Weights of a small transformer language model.
Size: MLP 512 SwiGLU, vocabulary 534.
Training: a variant of Muon for these matrices, 11939 steps.
MLP neurons of a small language model. Each row is named by its layer, matrix (down: output weights) and neuron, and shows model dimensions 32-159. Each number is 500 + 50 x the weight over its row's rms, rounded and kept within 0 to 999. Numbers have three digits each. A neuron's up and down rows have the sign that makes its largest values positive.
After each neuron's rows, "fires before" lists the tokens most often just after its 100 highest values on Wikipedia text that the model never trained on.

L4.down262:478618463436487579505447503448401535506419506472482447449591528542466441572467502457400561545507435482523463566569505484568507497440594460530490544459497490460488528512437497398567528414456542428517486479465440506516552481511557497448389508443484555500498507512468513413472533484496407463538459486445376531570553433535424555515414484541481467455517544471516512546489542534500442492523
fires before: "| ", "|", "(", "0", "m"

L6.down511:455425527420494506518433562474477506570515468457473506529549508457539646574468578413403478546467440565406469420580480629378501454477501480496409429476494511545397537533483494463542517461408432462519564492454448564506428581428494513519395555420577528512445510512444518422471437472473533476498503467517456525478434481518390475464483424540485522464478467559538529459483463492486493556465
fires before: "n", "e ", "m ", "c", "d ", "w"

L4.down240:453520579593436552529540494585561528467522524530477555529544475621429502517525440425535431415515609497475469518490424517535509517567486524527479491422534534542601468418543552527518438452460466513439536478624492467478463533494448460535642517542453403487434534507507526597435511540606463480559530470551555538567542456565564523578445474574429522523500509497526526529556465456463506472546
fires before: "202", "201", "19", "1", "200", "2"

L8.down143:577546395462465499490482499417555495511472592543562498438571561538522432533502529477480538411471506535520611639500489502513499569564563528475461503473432477509600548469477425481434530468574516375468467568445521513490409448457458570470431479582453498553516467541529494557459471616544446420560454496468479493538473453561542557520470464452476495501438418438464506514431528499474587493591
fires before: "ol", "se", "e"

L7.down176:472557500567504547545534501551427430515475465428500495583497486417539496440461527503484539469550462541559532482433461508520579468524539543519549490470549441499536560428459607517517515557473501520514467611471391514608439498491615461542557558454516574527627581469488564568409430562484497459608565555516477435514483515475538447516505530514481382452440474628488566551530587561529509493546
fires before: "e", "y", "==", "\n", "il"

L7.down149:553460503463490511546472512455510517475521544491458501480542551452472460423467461554480551439549452514545503469506490582565426506454565486526477694485559456573438477446529470512434459470429455482613434535493508449410524484505530510523566543522540557504499481470479575490455508603570508447444515470454479522604422469529503473444483457468467511484540524564524467579506514487499519461401
fires before: "ac", "ay", "an", "n", "u"

L7.down216:515541512606476412492544491559495558505474518533576499506473482505525625490443430498489453607447504642456525556465406429491458477527522464415494449522445528426480421511497511609460573547521474469552516503530538454515505529550523478480480431472524551457621523482584489471463553484468531559497397459516490509459519612509582508587497442583467484541514483486504555496507521485428449484472
fires before: "t ", "il", "s ", "di", "ter "

L4.down313:498535469512559465518438522499568495556489469486438448454403468482441538517534512518464510385544498499425550613424533497416548478598525545536528561462581553418529486435465471483516562547502576474552544466466470479494504523477499472379494598428461447510469522466481396551535400505517422472507461507458481491493615470498475448583448511454509411426483514567540517551565595423451538559463
fires before: "s ", " "

L6.down120:429465431547480481485421495584458589556490472507454551492517482491520556462512541517514553511468542462505552567444461482456512460450457530490466544489512509463616431448430513489541526412596456464604512413557462554484480488484506405597453502487506481496527419548395576480502548503514503434431522536481496525569524507466499446588521484470416575492472519426586535439449528524470456524447
fires before: "an", "c", "le", "r", "u"

L2.down508:582474576458551521594476501514486625412503570503492369557527523431547523503575485481477563491534515521440478492596529561458497544518443484534522568418512488566388497500471479429519500568423355472513542426515461501527393535505504519551526431513504436492539485514479441482484443567539661576482516510440473393541494535455582434510560544531571625568497501559471602507539524481564490494519
fires before: "v", "i", "t", "ord", "e", "ted "

L2.down167:510472500369438474498471414491553468436435575470445542452429573554445534473449398466375436497489507512443482575606438437502487506483500477468479366557544484491523629514488500482498483504503455449569480544619550476485514430527460528534505473444465509477483497429546471515539539439479456467488548497485488454474474500539418410517441491552531595433511448499545573559365484525471429572427
fires before: " ", "\n\n", "\n", "==", "C", "S"

L2.down328:485407553558565568448485437495440437458505574476513520494472519500597465539526469476534465542560478508621469415514508482584409496548455517470630462504516428445480515513545468476505492497566508466478555522458490462462408508440567486436545581477417490529458506504511485574523499509485459509506467493578472512524500552427501423576521420508583462484442592480510582547472500513518552480402
fires before: "\n", "\n\n", ". ", "; ", "}", ": "

L7.down413:465523571499527499492487527529455508440518517509526422392574563544500491523565532531456456613481471423427483538533505495528549430429465456493432555445514525437378531489525606447552477448497464446450545531470405418502469516511555435445472519476564491502542584399449536508549492460549539589443385482560484504532570449557479453541573520485592567552468536445487499456486439472522454406428
fires before: "n", "t", "ac", "est", "v", "i"

L8.down14:481564518644476474526502421499522446493573441511524504544551492452512470556528515508405546478531483425479573545507482480410595511495539475525465548445551488436421622500413509541634495441500514471446441526533549448559492500453505482403496479420539392426532533448589477509527495513483442497500566470557483519575482496496504502511450518572509566444483514479436495484572558512580512541472
fires before: "ed ", "ers", "er ", "ing ", "er"

L2.down34:537538451546523526526522517527498394463452550492497516509524465421603464529523542539677520496594494466490414437472551583504664596515543501482522426425494481547603368503521385500442495458486432575576445517417526429482602496512519518548507455563526528443513470465465428559520510459537540410603492486482495520467460443563454465439432489452527503529429533477435444528510613531487466490449
fires before: "\n\n", "\n", "\" "

L4.down237:624507471514476433514519450535531457565514526496481464490480456458565468516508574535513449551496470517537483450443455504524500374521602361519456496451588457550523553541459462531542600436453473491483529556548563437537409479549564550496579552512517557566518532494547563530532420456478485554566558475498505507447560458507497471490479428454439536450512511507484584428390442492518569557494
fires before: "| ", "L", " ", "\n", "S", "D"

L4.down32:534435547501600459432510548469567551535502454583519450520497506483510453478534518440482565518546532375492481529542540517496568583478510436467505513402444576421493507515483477512526523521497446552570462471438512449516418502579537485477537448539564428451520457507510497454560445562461577581514477494498466537531519439410611468600508564469535563482508410459475566517535581483417518567435
fires before: "e", "ord", "t", "or", "og", "ted "

L8.down207:490576523515549505576544540528561553578413450533458483467498441496522450490586457456511428498465439521513533444457537531525463545538554572469545444536549549500465575556529481489489456545467504578626500526464448543509552484402456514432426558518492433547496453604435445505403501464516568568526552431466438498557513463472498471449528494537509431535512515520421532584466422467495585619541
fires before: "ed ", "e ", "ter ", "ter", "ated "

L8.down362:532542588487511473485575581495495454468483444444488504569415453562546509437424489420416522593540505477492535509583503413532572530482534447435509469507445450562504544522494587504443559593477478528528478537530448559487466474517543438550658414512449434507527443491576523464574516625535459517412473436553539377464535566518543477541507420589505536473492487546544434537436491487461491430541
fires before: ", ", ". ", ".", "e ", ": ", "==="

L7.down267:484555487446558544553454477531435412459503531588544478594521419538549450566482509436549433388526575588477452473516469469502410523462532443573553523552521400439457520518513466492541553473445449589484590589475406426451450535480539463478511555568475518545542469459448556453423480573528522571493512517577543521468425410409490535560479501512560496546427499543500496541531434478503518439564
fires before: "the ", "19", "J", "201", "200"

L2.down356:525561530509433457554569436536528444521480475519445467457436524506545451483555472456460578478458432489483535485404491470470495486437534573501455557515465438497462468431454458471566437445518516502506439522570616404511449593584470604563414488492483543488513502430519504590504623474471582418491514559402513446548536483563410423536538455473427511525460551525436529403483495471497516568540
fires before: "ter ", "f", "t", "t ", "f ", " "

L7.down208:577493449465546506546514449429494386527495506507432464611397391536491441521511458470506441476540519505442501445499485549530460467464565454513555424481582456567482439516473448500451566503568470574510469451533415558512489551483594478424524415566415491502490572522495495599513434512617522493549528523516440538546466445562530493450475420508569471474555528460506485474505490456472577396471
fires before: "\n", "i", "\n\n", "ion", "m"

L2.down200:367609429512511584356471569511530531542469509502426539606570484608437536495463461507534586479426590521527537495533511509509502411442458541551479451409523510504543450399448547454563486476508505414498490508507447515508508535564517510565519533487512433439571472609420540513455512502509446518458435530557575453474511534546436508491347468594443517488394555413559496405514540558536461551539
fires before: "i", "k", "c", "ated ", "r", "k "

L6.down390:509536508450548497491476553522514574558579480512545486455551530576466488536486387452478528562412440502525613462533541494527415505488597549514508493552584503481542530478513494555538517532446549488415460515507555438455570515537509532619444485540474541381528483395516469531550464543468417478458354476501568609554444600594531539529501473586471476549376472462477464497543534487430502486508
fires before: "o ", "were ", "are ", "h", "of ", "| "

L6.down322:533584515446532490496514364517417455468498533477537500485414506480456519384455505546469438344491517545506473463495499481466491468549578517532496523463576461526556429505463513542521441557497470565571489422492472499508498470564518489543449514581431461431476487509476467468537503562520408472457532563551391528456492529468580456490530392521564455565421598547385533490498529429472467395462
fires before: "\n\n", "0", "\" ", "\n", "5", "9"

L8.down345:515484408511537472549497485557400504473471610600554495457566513432450522429431589504440406514396586562587476506586421516478581446666419490463494480486459444500489435449503586573488501506522481477501489557439452512496454526621495557503396581534492513440467442554550507535489513564505465492488414535482512513497519608557428554581515525599495457445553544478446495401522580508550437546536
fires before: "is ", "o", "ir", "r", ": ", "em"

L4.down291:498428442550550585474449488535557546461462462447503441423465565487631556547486508476504515456607577541452464573543499537514501455395540518488436514510478517476568645492513472482502479540468556595510371492556502473435511440421573464525489529507452543509543494557527513482538480448593548446598484492572408551574560583575408543467544517524471493499462508525564403510549555442566488458591
fires before: "N", "E", "W", "| ", "0"

L2.down390:423503458556514555414413551502405541485453550571479547579527470546450553565455450520593534544439625456519513477525554467395567505465491475439519552426541513498562501475510539440522517567480463466595469395433516522451429444518486514515491553523438368394498505564431642541476486515482508539526520537494508502535562517539471439600430444553518573469474416481512464426570554526587452552520
fires before: "i", "k", "k ", "r", "c"

L6.down1:529517506562427537503485565465438448428531444510512517477585540537416462452615459566546424459544555541534534566499545473384453492524526446483507494551490523511459503531444497518521469468445600596482561438500459495534478566494485502481491488574451473498433514460464467480333547551444572545559437449486447450477525419521588512517481425569481517558538565586581585440505458426424547442516
fires before: "19", "the ", "1", "2", "in ", "J"

L4.down445:525471548554533565556477506522462561591521498513504518421494506425608540446456473385511511559547499520417567445414574566594517482482570476473390500484522436526464581568523553456551585476490455443504447474401458495520515431469527473526564525598412484512492440439475432540476569471420426525582533479459503481596462509462570510512465484474587400474427550468608512478501488440489532610474
fires before: "ed ", "ear", "t", ", ", "-", ": "

L2.down170:440517577432433498532509534443505516522534487484419521531529595470413510514445434485531474516494518525455567449530412521518487571459481445455481581481555454460505479516565497416518460495461466425516425516592523481434467549508617506544526483488577523552332598472480487455494464396549541429535549382542513508510542522554535396480553500531531559444552454577507577597446434556481510467490
fires before: "ac", "e ", "ay", "o", "an", "at"

L4.down485:494481420567578479497467647451510445461496538503411522446574501479425585416490547525476497419558487470603538518423493577482481525562539485526504517372488506492507525522480570420570497569558606497514445503456527597490475566484489501486463524419552522497517472534487510520473465524473516478511510479536515492411403554481476482602487520462467528467532527565506409509530442441438451534548
fires before: "s ", " ", "e", "D"

L4.down309:507492485497524504500511611563450494493476463497559543573555441480528610511478478538416454449469533538411490463496536474472413541423561550530564456440477458470451450520536583541502615420500483513529485465588507476438510551456533459507467429432576463483570497446474515561584383519564496501526444474473407557471500566499525479439543485501435459518472489498480506460478442404479486482539
fires before: "ve ", "c", "v", "n ", " ", "ak"

L7.down249:496470559536452546468467531518347467509538496540484561583512488565422461444550404544493483460551517544472497558587466477477569571560563489543466455477550567484506526608566492433497550469383501577506558524486545501457510506537410505442543510506462437492528583538516514595483527501526509483508521566489433314546498473448545553467430600478451461548557502542539496540545578441467582462527
fires before: ", ", "the ", "1"

L4.down344:521391530496450560477514535502609469496494509520463537516455488453505546555457503437498492506417550467383443485507480499477504485301484437496540464517480481493490467569545501459555570459527458542462509458494504507524483614561487464519576605498442500476371559566462478412442467474549503455572520461428393486491582477386502494516500536482545439475518481556573472514487450388550475516560
fires before: "st ", "e ", "m ", "t"

L7.down349:461526475537524511424379546557499408448574513617518440576426474531442555430524479479504496432434461646495469491476570509543439487437557534485472468513478507534576509488468549533466453510463481458459444507490546488547432550550535516475528406523479505437475572482507474468504395489570458527626433520476464438492507491414480528512458497504438466541409495506384498499464444556551586441418
fires before: "n ", "r", "n", "c", "v", "ut"

L2.down96:492467513496573589569501443499503419500576562472515427499430493477475496569521423485547497569528503530430561546543521569474481404495501484517519503466441427441540515472545641505510489511437521484521423418468526509432506550480510515479438552535481451519492586459442436499584462518534541381471506574474439586442549458499414562529529438504478521441464402481378647490442457493501520499493
fires before: "n ", "c", "st ", "n", "ut", "l"

L8.down437:544486511513517573538455489438556517551444462470377495607564513570551481486494433416483474503448516498523522507507548500501554463619558548445538460453417450480602466559441562586466517465488490514533473462618530516471475526554547417497520474482461537560557561437479621516501538554498460409449526409420586507535493467565466507523558424434440501428481525380478472532481527434585509483542
fires before: ", ", "f", ": ", "um", "an", ". "

L4.down220:450492567540506513558462445488441517586476547516525505452459511507536595498504454462530548551479596486491535472419589553484562531568500505501560460502577614523466505525489521527457557545525514463524598442498516546492495531450520479503516482496484482607477509469423445396433563447481388543581529584478405566497433447535452499538462502521577482437471484482600496488419525421551535473497
fires before: ", ", ". ", ".", "ed ", "le "

L7.down111:548585457426467486508482525528458541519533631449596560521497494442431523478444390525478441395437489554420420483483524434414490479455551480599489559559556541458500490471590443569467553489459469483578440592606445450494560516520453460559582487523501479483490427469505468453395572461464524520471472479432549408506475531524438497394506509507512512493535532499512479451539437537479503421433
fires before: "b", " ", "m", "p", "ber ", "an "

L2.down148:442540422500511464485472561529580588491542544515478499543571550556504470461556458440468565425496496573481482473478524570545525438551544603540537496512562527424521519499487458467465541486540558465540425450532461492498494481446499583531483494605507436465528587458477437484497551469453471402551525399498562573536319476519514547531622453538487471569402534529429396508520517599518511501546
fires before: "e ", "e", "ing ", "ist", "en ", "d"

L2.down132:488454580493490537438507563525474496482491410549467539485420516530507493540412584449417529530526512449409525530498540490408509546530566552474521520472464472501527491467431531441514515593451480563461488476552493552509598550558565400447476427457507501513435504550455433451532513526583493513478529386503444508524543430451538438566558576535512430475471541410562526499443483414431520543502
fires before: "o ", "c", ", ", ")", ". "

L6.down326:555580468420490561530504477521527509410443449477463503431536471498557437499495531519469542441462472544441484587439559434546451584519506527477486511555537460471427593434473547577416556541527443537497564520512437527508522525539528485513578522437485442501500559468603564591464499544590409441450514516557483379458486533574491516455520501467480572518577498466457423373478560558517487501610
fires before: "s ", ". ", ", ", ".", " ", "\n"

L4.down487:534461497515515524519479517492428484440463558539516576431462558497477429540439563487515545501532490377418524503481490569442472493533591441557507600523581496486502446444470452507590456360534486543521527476449449485441590512470492532479425462457529496489484445453506436468461344475548543442515564558462513564416466383618533536451501473485418410512573506567482573521447509473482513512489
fires before: " ", "C", "(", "4", "0"

L2.down171:536450466571532495529593546502475565456409514537483522378530500565511529584543435542532487526435463494454522516497416479573540441483484559496477511538471474547606422471431492534457536429510439443583465558472622452480439516518449510521498532511483517562498450507443528493579623489515523544464552459529553523540468542454539526481426499474559537460514415497536555373539546475567511582486
fires before: " ", "P", "T", "C", "S", "L"

L8.down39:549461462507460541453559539500562536538519468529522507535508460481556453566553437516453444419482502489472527500478416479458455556518583495491440488459519479469550508525504567482522523483489484524442487622504511566465509483500434451444488515471467538510453491495475513461520488462445488508541428594442462540584472484556526493416449418487530620533572457442469494535517512507488487424594
fires before: "y ", "e", "es ", "i", "ent", "ed "

L7.down364:510497574595437640452529450462499539513554549467436529560475496535492502516541563474498495544526510518501632490538582499501506450485420477494503586512568454434497489466493553584457484547376481458463403460468540488476498462487493500481482440475448446531476567497587468506551472468467446432525485484558532469491449498485464520394592575388469430449507467534425437552501474478515526529450
fires before: "d ", "d", "n", "er ", "ed "

L7.down350:513415538449523560499535498462497483448442543548532517447530506467509492583556434418483502518517452507542498417467476508414571513378540489409442483513496442563507546475540611467515475453559555577563507418597520521523434465480525572489532464557459573518468473545594559449479464379519540518528550503461460539540477535514462454511485411595497550603540473507525539470559519524392550491572
fires before: "e ", "d", "i", "ti", "c"

L4.down10:529534438516518629404443411448506535476607481442556559498421521523576572474482468485527466431599532489527566495553535439521504528441511558463552514519517481527610551553548491466478515490490500503557497485461535504415558451511569456509441524475531588485475506478576468452497487533417524514509527560554516497488534450461518433599396501514418560550457549508556516445560460490476430477423
fires before: "| ", "is ", "E", "N", "W", "|"

L8.down22:567550585500549521546490376525510539484455470478507448474488545464585501510534507521421592523545538562580482459523482634474478488484516488535442587518459500493466458396444481518528513571522517505570492562450387580481492480517486506523609419533571419476522510506483551588498611589472583460517492529488517456576548530513471382383510467420400456466500515480575460445512456539595591431509
fires before: "o", "i", "n", "ay", "de", "ou"

L2.down109:577527502401451538528592527546498415476435472514454441554468571528552507479457413445374499537534532547400466577474503516493481459480488510396438544410433464478464442491446486529558554461564445492599504581530514477450542507529382542528487448542538532501471554427482484560577473494476501539526422428421555435519514519534481466564463488534511448511412540506533504522504449510568531393605
fires before: "==", "===", "The ", "- ", "| "

L4.down137:534568576551414461444601472507448491521431487471485540530519479529573541527501406423436465513511477472501487494484424469522581539432469462451508512480448482481463514467512482418532534552562452432546479517543463583459525499556525555460338487486563541499501524526543455438518567498419486574594489558491507462583542490617461548532528512530404533538573571426478606440439429481509506544559
fires before: "ter ", "f", "t", "t ", " ", "f "

L2.down237:489537531470504464507479542557481392586549493507479543482439543505557568534497469432529463477437515590524489558413488530513472543491573506499433477587512563433485499455448493495454492510525407525518450525504517447440481555429504442556509541515466491561541547502456512454591619466594570462480456435515545533460483543464491536606435490593510564490477410593575499381448466416427361531561
fires before: "N", " ", "E", "W", "3", "P"

L6.down380:515453515514551536576526492560497607499497446633605523524520474434587493538502494329502475509512537434568536481556494508507516518534532484478501466473593468536512584555432497576529573583425495431450561447491430496482388561469592498511508528523453574431509492506475425560412461609497480439544565493493496467503526496483605474551503442419503469454525485435504558461442581477517435540526
fires before: "\n", "\n\n", " "

L4.down273:372496497456525467538548491570463447549624495492487447546504545470499560535494524359504438533493504520470552474555543474468396493471483461512505476559507458502427448430417461439529425498524491433549452508554556475510515513416509585563518406559427454525497552412514485499509470500482478542485447540539572451590485608437573535461536520433481572500500496476559504477470449554543555517505
fires before: "v", "gr", "d", "c", "j"

L2.down153:544496595426452575528477372526531479448471461554475521506459548586488466444457537546495516548517490539531468506528538569547499437463530527503588611433541421438422488489535548472550550524358566483493465447490535445521527516523567375459432480499522592476465518578465464368391523508536478476565499478515454533539546455496461542391448512496519476504572494465568527465488527440481499497559
fires before: "| ", "(", "/"

L7.down184:536521538550496532539490436495560578522519450506460428534472492452514532467424468473530587515465423496505428490620558548505562473503525492466482524476490460549566462471489583477505432454506406498536535449505466516414547513508513537526513464520445490554571491455491468428537410463543505498511438636461483295585490536429623484450594544455558508590455403490484527468564480550553471466552
fires before: "v", "d", "gr", "x", "t"

L2.down243:539497586439537419526501573531465492520451509539476493445503483473499404482443467605508501564416531533507482523504507557397456571431515503484398490603512567519483573496468509372368504560492495472532443547595506515488454412526462621470483406496515566534562553481599581496519525533468498535496490339487503432465512477488426435470511515475532513562558547457522477596461518501442493519534
fires before: "\n", " ", "\n\n", "C"

L4.down67:548563519490483547499449530408517503512514428495482427480481554498464511555420502530554545532495505565501525583531492541532503571477451466414453421520557515443490640398523450460576477399542549529574449584528490568509467504469543474525474564571508525572576508479509563506464495484534554532565533526577483531500545513532438473512402447643464577505472498542542534552401483494445478431497
fires before: "\n", "\n\n", "N", "E", "W"

L2.down411:472577445538441563531510622440486504534399553434517574424486538501430420618559459438463491468475484569540575401521469429602609497455509514506479462481490524497506528358497481495484565561549511471554523472452536497615573456525550470483519448484455509512497507501502469548480531441527521536532578454490463432534481470543510491502508400472579516570490396476509501491398516513447572556478
fires before: "ter", "di", "d", "s", "c", "v"

L2.down473:518476528441573477484467449486457487483504543487510469427452460453591523540463390508581634448419507467524556432531468561541532620524467482507494486544564414507499565449466499510490520531513530512515525482474437531556493545463578512562495499536552428436439518494586423494488486562543375543530563462591421590441494459509508458516515431472475513550474472534429451530519470506486416419528
fires before: "0", "5", "\" ", "6", "9", "7"

L2.down485:496508598620546503469507420422479483508410450588487478394523479456479492457513569428636475530560452526479516558502426465516507494567436576515529475505553483521492410445462566427487520476460445585437506541528364530528524525554581402529500533507492421458453505495503489531431432554551494511502597489586484571528385486443448461472515438513528552540528562574452460493504427423477513486630
fires before: "the ", "19", "201", "200", "J", "18"

L7.down498:493556463472487522425592425527548511467468424492476577558459482583493499437475396370418452484508438494482513534471405470651542455527507453415471404458498513525538392463485564507514462564396463392461460497532519491450507459474565496507480547498446468559507552501511557595570516498451429515542437501520421482532481555534509467548464419451501564412418539443485510506528402465564503465549
fires before: "==", "===", "- ", "=", "re"

L2.down391:482386572445468468487562485503430481576520440465381468466511460545457506514533530525494591592498574558485590564421483481500603473564488390551432490468504505538476563449541556486567450474449406447445564460558621556500544499474483508541480486497556481457494554456462493492454508466551516464544396400572483547438543518531494446545514542559545531487491483501607594434405431529442424398566
fires before: "e", "t", "d ", "t ", "n", "\n"

L6.down7:404479564468474587606503491462507403508554468462487523494393483488575474457493393440546532500479489491477510499503490539500491571407534446554522476475566499559455569467499541557589548469525432484514506495482521556472516470477443533553467507507418497439481449437430478501434462547518497521564666475450514506460404424489450434534364538446547459454493524441517550422577508478476481465448
fires before: "S", "ear", "p", "oun", " ", "n"

L7.down468:516480474471537454480429512532578425516538597488511482517502503521420508431485575451495509525528463525509444450519421476452423530396559460400554478513500425460463522527589542476543496583412458430540521475547530572463518532479451556453510536562430477494557485486569376569451469565492530451589483592477447553502513521495505473476516474610401559507576574542425534486449452512501525517491
fires before: "ip", "k", "k ", "st ", "l", "| "

L2.down119:535490519512507455517430457592469452539459429515477516440474451450551490532436409361557603450411435456538523458491509522518517534553538465569550519475521388549535486479471488514487524555559543502596494566461524539594464491473547463515459514603518455470441463482655421490484455564515516473463497429584441519490478527584454500583536479523521534466406508618527516511486427501496394445518
fires before: "0", "5", "\" ", "6", "7", "9"

L4.down311:506420482510520530479525496453449525412435445451436475486472556483495519486487543476532374518485496493500593510461547410559521461415432428482495498518527439535420460489630425470465551497534468521500467396503528542536432567501479475625463547406464446443484542526446449569422467496524467524477504445549525456559434537439488502464538491545482547513532618517538547463434540401511493574539
fires before: "st ", "t", "qu", "ay", "os"

L7.down320:515509518434452483391412476431554496462461435583591451567454475536458421475453415477424531570466481506537608530480524490494495494461662522536521490521547431475452530445546521399579540398523541427422445556507430503467461563467491471493442501544461517505484535612612442492498498464462457536513482486501486441424484572522528456485461537510411541548540539504559525455516508523522484539554
fires before: "| ", "|", "p", "on", "and ", "of "

L6.down150:501586551467486511468559535489444596496506413480436450517507409527545479446471450467498507455412458419559525471579545523449466508505477539597512541446502482543507555520437583542491429574449472560629545551612545590491543533537551412483516492474452465475524575520571499533493486530517485434548483526523459431508455449581566502497545460529553525488445560491552476417463515398534420412508
fires before: ", ", ". ", ".", "st ", ": ", "ing "

L2.down155:530606484502531505526498424389562445494470588378536515469509452515492514493460515484618475467441625434529552519430460515516550444507500493486436474566444548534588448560445500507471467486508462528529482535430638452556525523508527444506483405536512498469452512523499531445456490501515445522498451602517416495608572523501489436576526503457562618485535524496509582486488431429582462580509
fires before: " ", "and", "im", "le ", "y", "t"

L4.down274:429455434484518578507525588573564422505435458518460511456536455390472519422377542437563497541491389498429541495503529516523567455470549539513523489517444386527552466517614519489473592464544549451524467527448505552513428496621510493595450444587517476505529485516536545475590579501462636514546502469498466549520452517594458419558533508464481464570541461570451565513567545508447498470511
fires before: "d", " ", "c", "n", "ti"

L8.down314:452525550459514499579496438471513400506570557515436519519491430497478559512492464558590440457437515545438436418471444561500510605466533509448529495546567573525571436534563441462493558457519441419427506540463418432604464544435464444508529483615480508522597464460573527413550539561406531491565498478513496514549568498505514517462577491467490603477468525482463557560497448506540539542435
fires before: "p", "t", "c", "per", "h", "im"

L7.down41:449425560442417614486480513529556467444487516454433433478630483495443477543540454481563501530423554446523493482474530419497552472398502466562487497457477483452507516520505472457585483466506513505496504493453395522545505545576480503537555517536526493575603548603504397449496543455515469560538565427481535449519537556484462531541444480555431526514577543510461429490562473498594503488494
fires before: "i", "c", "0", "ol", "u", "is"

L6.down314:521462459518572533533558571501462606528505427552450454488498458535485470440474507467551484528431458439534514466615452506477611549494533488512435505456578541515423529377602520471510500510488514446500434555553484554596501556448409550549517456536531433464484527509430501519526463532402538519468535528535448568584397515478487447566464465551498459562490544532457475492546407482503497442432
fires before: "ch ", " ", "c", "n", "ce ", "er"

L2.down208:541566538432545527532475473576474375503514411433516545493478531490550460513451549502535519486530417422494513471421602574498486544495489515562533631557459416550548427531424392510466541437503565555555423535530447537622555509511564418438483474547514481520474528476529463505496416609600441504527528408503491501435490449472526524550473493563481557542449493464450472601504492514521376383487
fires before: "0", "4", "3", "\n", "\" ", "1"

L6.down360:525502448453485476479382521518580488465472458558470474515462503550471450514522432585551522479617519562446468518492497558585431428452498559423467472525582464619522461472533475438516490414525454560576482496549539582429488484445493484454433568508556425523440433535479482438517531547453528486526455540461522587458500495477541428503462503410498517547522520484534556497429464439535485450474
fires before: "N", " ", "E", "0", "W", "2"

L7.down169:456537502547470494550446464500522456492482537549432518467443516539468517483515517499621383501502543512483584478655466584596610609442513524507428566514468556543482525542437558442511445418463516553550463586495458584514559522548541415577504524506505568535522451554477415445553506468563454469500470489534527533526486574507482509598471488524469450515542347446509518538435465559458514568463
fires before: "\n\n", "4", "0", "2", "5", "3"

L7.down7:532506593437467580456448442450499468552456533489516411430493501501457546371518515536591578493519539479493484412529422591468420595522577448482469528485504439493517531503509451618436519542534487411473511463525558456480526577478503472478441435470499564495484561473400513404449490475512437482338510494458468471471513464493468532538507497498429481547479422538534389469564480512529466524459
fires before: ".", "0 ", "5", "1", ",", "7"

L4.down296:626485605575590508444585539590570442492546388492425537522462518602498459475476543470517377516528451507469513456514518544491413567503515526383461471466534571582563556485543515559514554498576433533552530620519529530440425512497557489542471471546421518540490566501535477454524443532444503414489489473518522543547503485493523611538519487502444515523441453402551477506391467547490514535481
fires before: "0", "3", "\n", "4", "1", "2"